python train.py --hidden_act="squared_relu" --rope_theta=10000.0 --init_std_down=0.00291 --lr_head=0.00464 --schedule="wsd"
MLP neurons of a small language model. Each row is named by its layer, matrix (up: input weights; down: output weights) and neuron, and shows model dimensions 0-127. Each number is 200 + 40 x the weight over its row's rms, rounded and kept within 0 to 999.
After each neuron's rows, "fires in" lists the words (lower case) most often at its 100 highest values on Wikipedia text that the model never trained on; "fires on" lists the tokens most often at its 100 highest values on Wikipedia text that the model never trained on.

L7.up331,218,241,192,224,295,151,233,238,185,167,125,200,179,184,163,218,187,210,137,221,181,152,166,195,193,223,188,223,190,137,231,150,107,153,187,189,274,161,242,232,272,190,184,190,173,188,278,217,191,234,205,233,265,214,140,294,179,257,200,227,211,194,174,237,182,191,162,167,110,227,178,226,248,267,223,151,135,145,159,213,172,231,168,179,185,183,160,218,231,183,256,209,183,129,219,202,186,171,232,214,197,208,217,192,210,148,160,198,230,193,225,171,181,225,265,171,241,213,222,210,191,161,233,248,184,180,255,214
L7.down331,176,214,169,116,202,139,188,177,182,161,199,150,247,207,219,233,252,188,202,186,186,224,186,166,127,244,190,208,207,189,235,259,134,199,226,238,168,196,271,244,190,203,196,147,184,189,230,238,174,190,174,241,190,143,200,150,234,156,149,215,99,235,190,205,171,195,148,191,261,190,239,220,169,160,243,225,199,182,247,134,276,212,219,195,154,175,170,250,287,225,183,151,197,276,219,149,209,196,182,121,251,230,195,151,225,226,230,250,174,160,250,266,133,243,170,246,205,144,230,277,226,243,211,190,216,169,270,197
fires in: "had", "his", "her", "but", "was"
fires on: "had ", "but ", "His ", "her ", "his "

L7.up2034,183,270,179,236,195,93,183,254,225,188,218,163,226,148,138,181,253,166,114,193,193,142,102,223,183,148,182,197,214,217,231,203,177,200,222,192,256,215,145,195,255,187,143,246,164,133,211,161,265,198,185,197,205,211,124,217,242,103,193,218,179,240,198,254,139,188,176,154,155,197,157,231,239,186,225,265,232,164,129,277,219,201,297,113,226,195,207,218,222,183,199,186,163,177,190,233,163,214,250,166,178,189,195,205,183,241,242,195,99,208,296,213,238,174,209,149,205,187,172,188,186,83,223,184,133,121,223,179
L7.down2034,239,162,273,261,215,204,208,226,179,183,215,252,244,210,141,246,225,241,251,187,239,178,173,163,245,274,178,215,123,165,142,131,179,93,240,107,164,172,271,206,150,255,156,197,271,207,203,177,229,257,183,116,204,196,184,222,247,197,165,171,204,192,262,189,238,226,184,221,210,148,253,297,234,197,240,230,206,184,157,205,239,222,185,189,139,178,224,183,214,200,189,147,183,186,196,210,196,212,234,134,278,246,195,214,163,174,181,165,234,245,173,169,171,228,188,219,217,166,268,154,156,250,197,137,275,144,207,259
fires in: "had", "have", "has"
fires on: "had ", "have ", "has "

L7.up1586,120,206,220,196,154,213,120,255,179,162,180,156,215,176,228,211,259,244,224,142,175,222,191,116,219,172,188,207,179,227,223,212,170,167,260,197,238,219,158,209,150,177,115,190,166,167,193,154,199,178,156,223,203,165,131,243,172,199,163,287,183,179,167,212,155,200,188,213,238,195,160,207,204,190,222,162,275,204,217,282,178,176,91,183,204,189,199,182,224,258,227,195,187,170,140,249,264,217,244,233,211,191,139,180,225,215,205,186,156,212,236,117,188,177,275,224,195,178,234,248,212,269,136,73,246,261,212,233
L7.down1586,175,240,180,231,167,160,182,188,205,227,204,276,266,238,161,134,211,212,146,212,184,200,178,150,260,221,204,230,191,198,241,278,202,242,243,249,214,103,284,172,255,121,148,154,181,159,199,192,176,206,253,180,221,183,160,103,253,225,169,129,231,243,152,187,213,172,228,207,213,132,230,215,206,219,260,168,239,176,166,199,244,157,245,214,156,147,239,194,211,213,182,275,215,205,177,189,256,204,211,268,187,196,83,169,224,175,187,240,205,235,183,145,172,186,185,161,216,235,262,173,187,233,126,150,176,203,174,257
fires in: "was", "is", "are", "being", "were"
fires on: "was ", "is ", "are ", "being ", "were "

L7.up771,142,203,293,217,193,238,125,223,277,222,145,114,256,191,240,230,187,221,212,174,193,126,250,274,230,134,216,210,203,216,190,172,234,141,241,137,180,110,190,190,204,216,246,166,168,197,190,235,230,186,222,275,266,193,197,224,162,238,139,164,221,125,294,226,212,168,132,222,229,191,192,185,201,190,164,189,180,149,196,174,229,207,154,210,206,164,167,227,212,189,212,258,235,195,141,189,200,260,222,189,222,215,170,225,208,220,203,246,158,206,229,173,186,137,153,133,217,221,214,221,224,212,227,252,160,164,219,240
L7.down771,128,182,175,199,278,181,180,164,150,157,207,222,251,163,219,191,192,209,156,203,170,187,217,158,189,206,128,209,193,130,213,253,214,177,173,142,132,116,190,191,184,230,185,158,115,233,217,137,229,174,118,246,187,173,237,225,216,200,149,235,217,235,274,238,186,141,207,208,141,165,170,202,151,255,253,186,210,134,184,189,210,227,209,208,258,165,187,208,159,258,113,196,214,198,195,230,171,144,192,235,236,207,113,147,188,129,132,221,279,255,195,147,185,157,199,232,211,301,142,261,271,236,175,216,160,149,209,232
fires in: "a", "is", "are", "was", "an", "the"
fires on: "a ", "is ", "are ", "was ", "an ", "the "

L7.up1407,143,213,188,225,165,206,161,262,150,202,175,212,170,212,243,223,188,218,254,152,254,163,239,220,241,239,225,244,132,193,225,195,108,159,166,128,205,187,273,268,203,185,188,176,231,198,176,160,169,220,261,200,323,127,163,208,232,245,208,181,241,248,303,256,185,208,201,192,215,143,169,247,237,237,192,226,144,160,194,200,203,139,196,228,194,183,233,166,219,181,200,210,218,206,227,163,150,128,192,200,170,210,180,199,258,157,237,209,190,217,222,221,199,214,209,159,189,204,262,177,198,237,191,202,191,248,257,196
L7.down1407,184,168,211,168,213,200,193,247,259,252,163,194,180,117,178,169,175,222,193,189,267,195,256,263,181,162,208,196,198,257,177,257,268,229,154,169,234,207,210,130,242,120,259,232,215,233,182,227,228,145,232,197,236,249,152,202,212,136,249,259,217,214,200,250,202,138,199,238,167,170,258,185,231,144,171,199,229,136,195,275,244,231,154,174,184,217,199,164,177,234,234,275,186,210,173,223,191,285,200,117,168,159,163,179,156,212,208,138,205,176,224,210,192,177,209,157,218,157,197,274,219,229,227,293,172,150,238,184
fires in: "is", "was", "has", "are", "had"
fires on: "is ", "was ", "201", "has ", "are ", "had "

L7.up887,166,180,194,160,183,241,164,208,252,212,193,268,187,187,119,236,191,222,156,160,248,202,266,254,191,254,178,179,242,242,190,174,63,195,186,225,246,181,176,163,181,141,147,159,171,143,211,160,207,198,224,188,190,207,189,200,236,252,184,150,169,138,142,236,148,148,169,165,197,157,230,252,264,241,126,168,154,186,228,219,277,167,178,191,166,261,210,172,195,134,253,248,96,262,184,202,120,184,236,200,175,233,248,172,168,202,158,144,132,160,294,244,200,254,149,219,163,222,221,184,203,185,177,193,150,158,240,155
L7.down887,264,101,204,269,149,222,185,159,152,246,199,161,181,227,185,214,148,219,156,194,211,185,194,173,176,274,174,157,150,179,211,243,175,213,290,161,159,189,200,192,215,167,154,224,230,175,202,147,154,233,255,173,229,177,222,146,261,214,183,211,219,212,218,194,229,164,199,155,304,208,145,165,260,231,192,139,175,188,178,262,232,169,154,231,165,154,205,266,224,195,210,206,179,160,146,249,156,254,192,227,137,146,108,214,248,163,140,182,226,182,252,221,183,186,163,192,187,276,287,202,193,157,195,190,150,152,178,201
fires in: "did", "do", "del", "south", "does", "could"
fires on: "did ", "do ", "del ", "D", "South ", "does "

L7.up2364,85,258,295,187,215,241,155,258,223,158,210,182,156,135,172,205,211,183,208,220,136,164,200,208,210,157,316,205,176,229,254,209,225,200,216,166,227,212,180,173,179,169,272,178,145,199,192,234,206,216,189,192,196,241,192,146,227,186,218,226,227,257,269,175,141,218,207,178,256,227,165,242,203,216,194,164,173,181,204,268,213,193,213,166,258,172,168,248,208,200,156,222,160,187,210,228,166,187,228,196,172,168,206,230,165,212,310,84,260,221,236,141,185,168,172,238,238,237,120,233,177,185,185,246,230,175,202,211
L7.down2364,140,171,174,173,221,181,236,218,226,176,229,203,134,239,207,214,230,116,212,157,197,158,203,233,199,148,204,156,199,125,210,222,197,207,218,152,194,251,220,218,123,279,227,185,210,240,157,242,168,202,175,189,207,239,199,128,165,180,215,195,224,167,186,170,201,182,220,190,211,211,194,239,283,226,246,187,146,205,198,179,144,160,174,245,200,149,220,136,209,166,221,160,212,268,227,244,186,228,206,174,216,186,220,204,204,143,327,298,179,236,154,210,142,294,188,224,237,247,193,163,180,296,212,242,205,186,234,159
fires in: "was", "were", "be", "being", "newly"
fires on: "was ", "were ", "be ", "being ", "newly "

L7.up2303,151,201,285,235,221,217,158,242,239,219,138,200,254,181,266,216,134,204,208,137,188,147,126,214,260,148,255,221,139,137,194,286,193,192,235,144,196,234,242,153,241,178,149,169,178,198,208,238,225,216,154,197,264,138,199,187,215,223,134,195,225,164,161,266,108,176,167,202,263,200,193,232,217,291,163,179,136,113,168,257,156,165,180,222,238,189,184,189,238,187,171,279,207,136,186,228,222,228,172,289,252,179,220,302,219,216,191,158,159,185,267,197,270,107,180,274,142,168,179,214,247,142,133,89,172,300,158,229
L7.down2303,255,232,222,255,164,178,109,264,257,200,194,190,251,270,222,204,147,192,240,205,159,73,180,200,215,184,241,262,222,206,220,243,225,166,229,209,112,248,284,201,233,152,244,186,180,165,169,167,193,157,212,165,164,222,171,160,225,278,241,202,295,149,202,256,268,105,153,239,164,202,175,197,240,170,146,217,209,207,167,243,225,103,199,188,172,234,173,245,250,254,186,237,180,205,191,218,228,202,166,193,256,209,238,252,175,223,216,119,220,165,216,202,204,98,227,178,143,205,146,220,194,176,230,197,211,190,286,249
fires in: "was", "is", "were"
fires on: "was ", "is ", "were "

L7.up2603,130,314,200,192,164,189,182,256,224,132,173,164,215,158,199,188,225,191,178,213,135,247,274,189,188,153,170,188,273,200,184,200,169,235,239,231,240,260,225,210,254,215,257,151,208,271,248,238,212,94,187,193,211,145,180,196,154,241,162,290,187,233,239,144,212,190,141,143,186,245,191,173,202,287,181,172,196,150,235,310,174,167,156,218,236,167,144,221,235,204,175,191,186,187,159,266,213,150,205,274,218,224,199,223,251,145,175,181,217,185,247,211,191,246,247,171,120,159,173,163,273,206,227,155,152,255,153,229
L7.down2603,157,216,195,276,154,199,120,223,154,188,196,184,223,165,189,218,271,215,182,158,133,210,120,160,184,278,213,145,222,243,196,145,183,212,179,228,180,205,226,241,186,269,142,192,194,116,201,210,167,252,241,149,217,133,195,158,225,162,216,212,197,282,186,266,177,219,154,230,188,202,256,228,136,163,270,166,159,209,223,162,248,192,195,190,262,193,126,247,239,170,124,258,117,205,233,180,250,222,215,205,170,158,127,260,226,226,191,237,225,147,200,216,239,248,104,176,220,169,200,193,245,209,150,126,165,153,184,223
fires in: "while", "is", "was", "are", "a", "were"
fires on: "while ", "is ", "was ", "are ", "a ", "were "

L7.up1260,152,200,233,156,238,187,195,245,141,213,214,197,178,249,168,202,128,200,204,230,245,190,161,253,248,211,219,251,236,190,247,203,168,120,228,206,194,198,258,256,190,251,194,137,219,184,197,205,212,174,87,165,159,122,214,124,158,128,283,272,201,193,205,162,200,174,167,214,238,210,262,226,212,132,247,243,205,179,209,136,141,222,140,227,126,179,155,254,188,207,174,219,232,210,194,237,217,193,163,221,158,198,227,186,200,249,236,160,238,178,207,278,179,164,140,270,210,224,172,240,249,193,209,189,195,209,248,227
L7.down1260,235,217,213,227,230,196,139,180,187,165,258,236,153,254,218,328,257,279,188,235,166,121,175,241,179,188,151,192,221,245,110,174,165,169,138,223,216,129,221,125,180,136,196,287,207,330,219,240,158,237,112,141,213,204,211,230,235,270,223,140,217,166,208,191,204,222,159,170,249,210,231,245,133,210,176,145,193,176,167,156,125,253,209,154,199,244,201,138,140,188,151,213,225,148,240,207,216,181,229,198,172,220,209,224,203,237,251,120,173,218,223,203,175,244,233,180,202,204,152,205,190,213,210,215,234,165,196,190
fires in: "the", "la"
fires on: "the ", "0 ", "La "

L7.up2048,158,253,243,203,205,163,179,219,253,271,180,233,206,143,127,205,171,203,185,152,247,168,185,215,179,216,218,220,148,209,258,221,231,164,203,207,92,212,210,164,203,198,124,180,198,213,219,231,242,199,255,197,232,177,143,199,247,181,291,213,172,161,217,250,194,130,202,160,201,149,241,211,240,180,173,134,195,260,211,198,188,212,186,144,153,202,182,186,165,176,273,206,230,254,186,187,132,194,232,152,184,179,168,146,257,218,186,187,207,210,248,209,314,124,146,261,253,176,215,190,250,121,182,185,161,205,216,196
L7.down2048,203,185,142,243,212,212,229,159,168,218,214,183,224,239,225,168,190,161,155,161,227,195,227,199,192,220,168,224,133,147,181,246,192,253,161,121,188,149,238,100,265,165,210,223,258,211,140,241,196,177,219,217,187,226,220,177,274,189,163,151,188,247,252,197,239,280,227,199,231,206,212,198,138,229,184,214,230,154,181,243,255,178,199,257,137,235,222,256,174,206,158,162,237,168,196,151,258,191,209,173,165,146,192,274,194,232,239,133,134,148,222,195,133,243,187,162,231,176,188,260,224,264,256,266,228,148,146,182
fires in: "that", "have", "has", "had", "to", "he"
fires on: "that ", "have ", "has ", "had ", "to ", "he "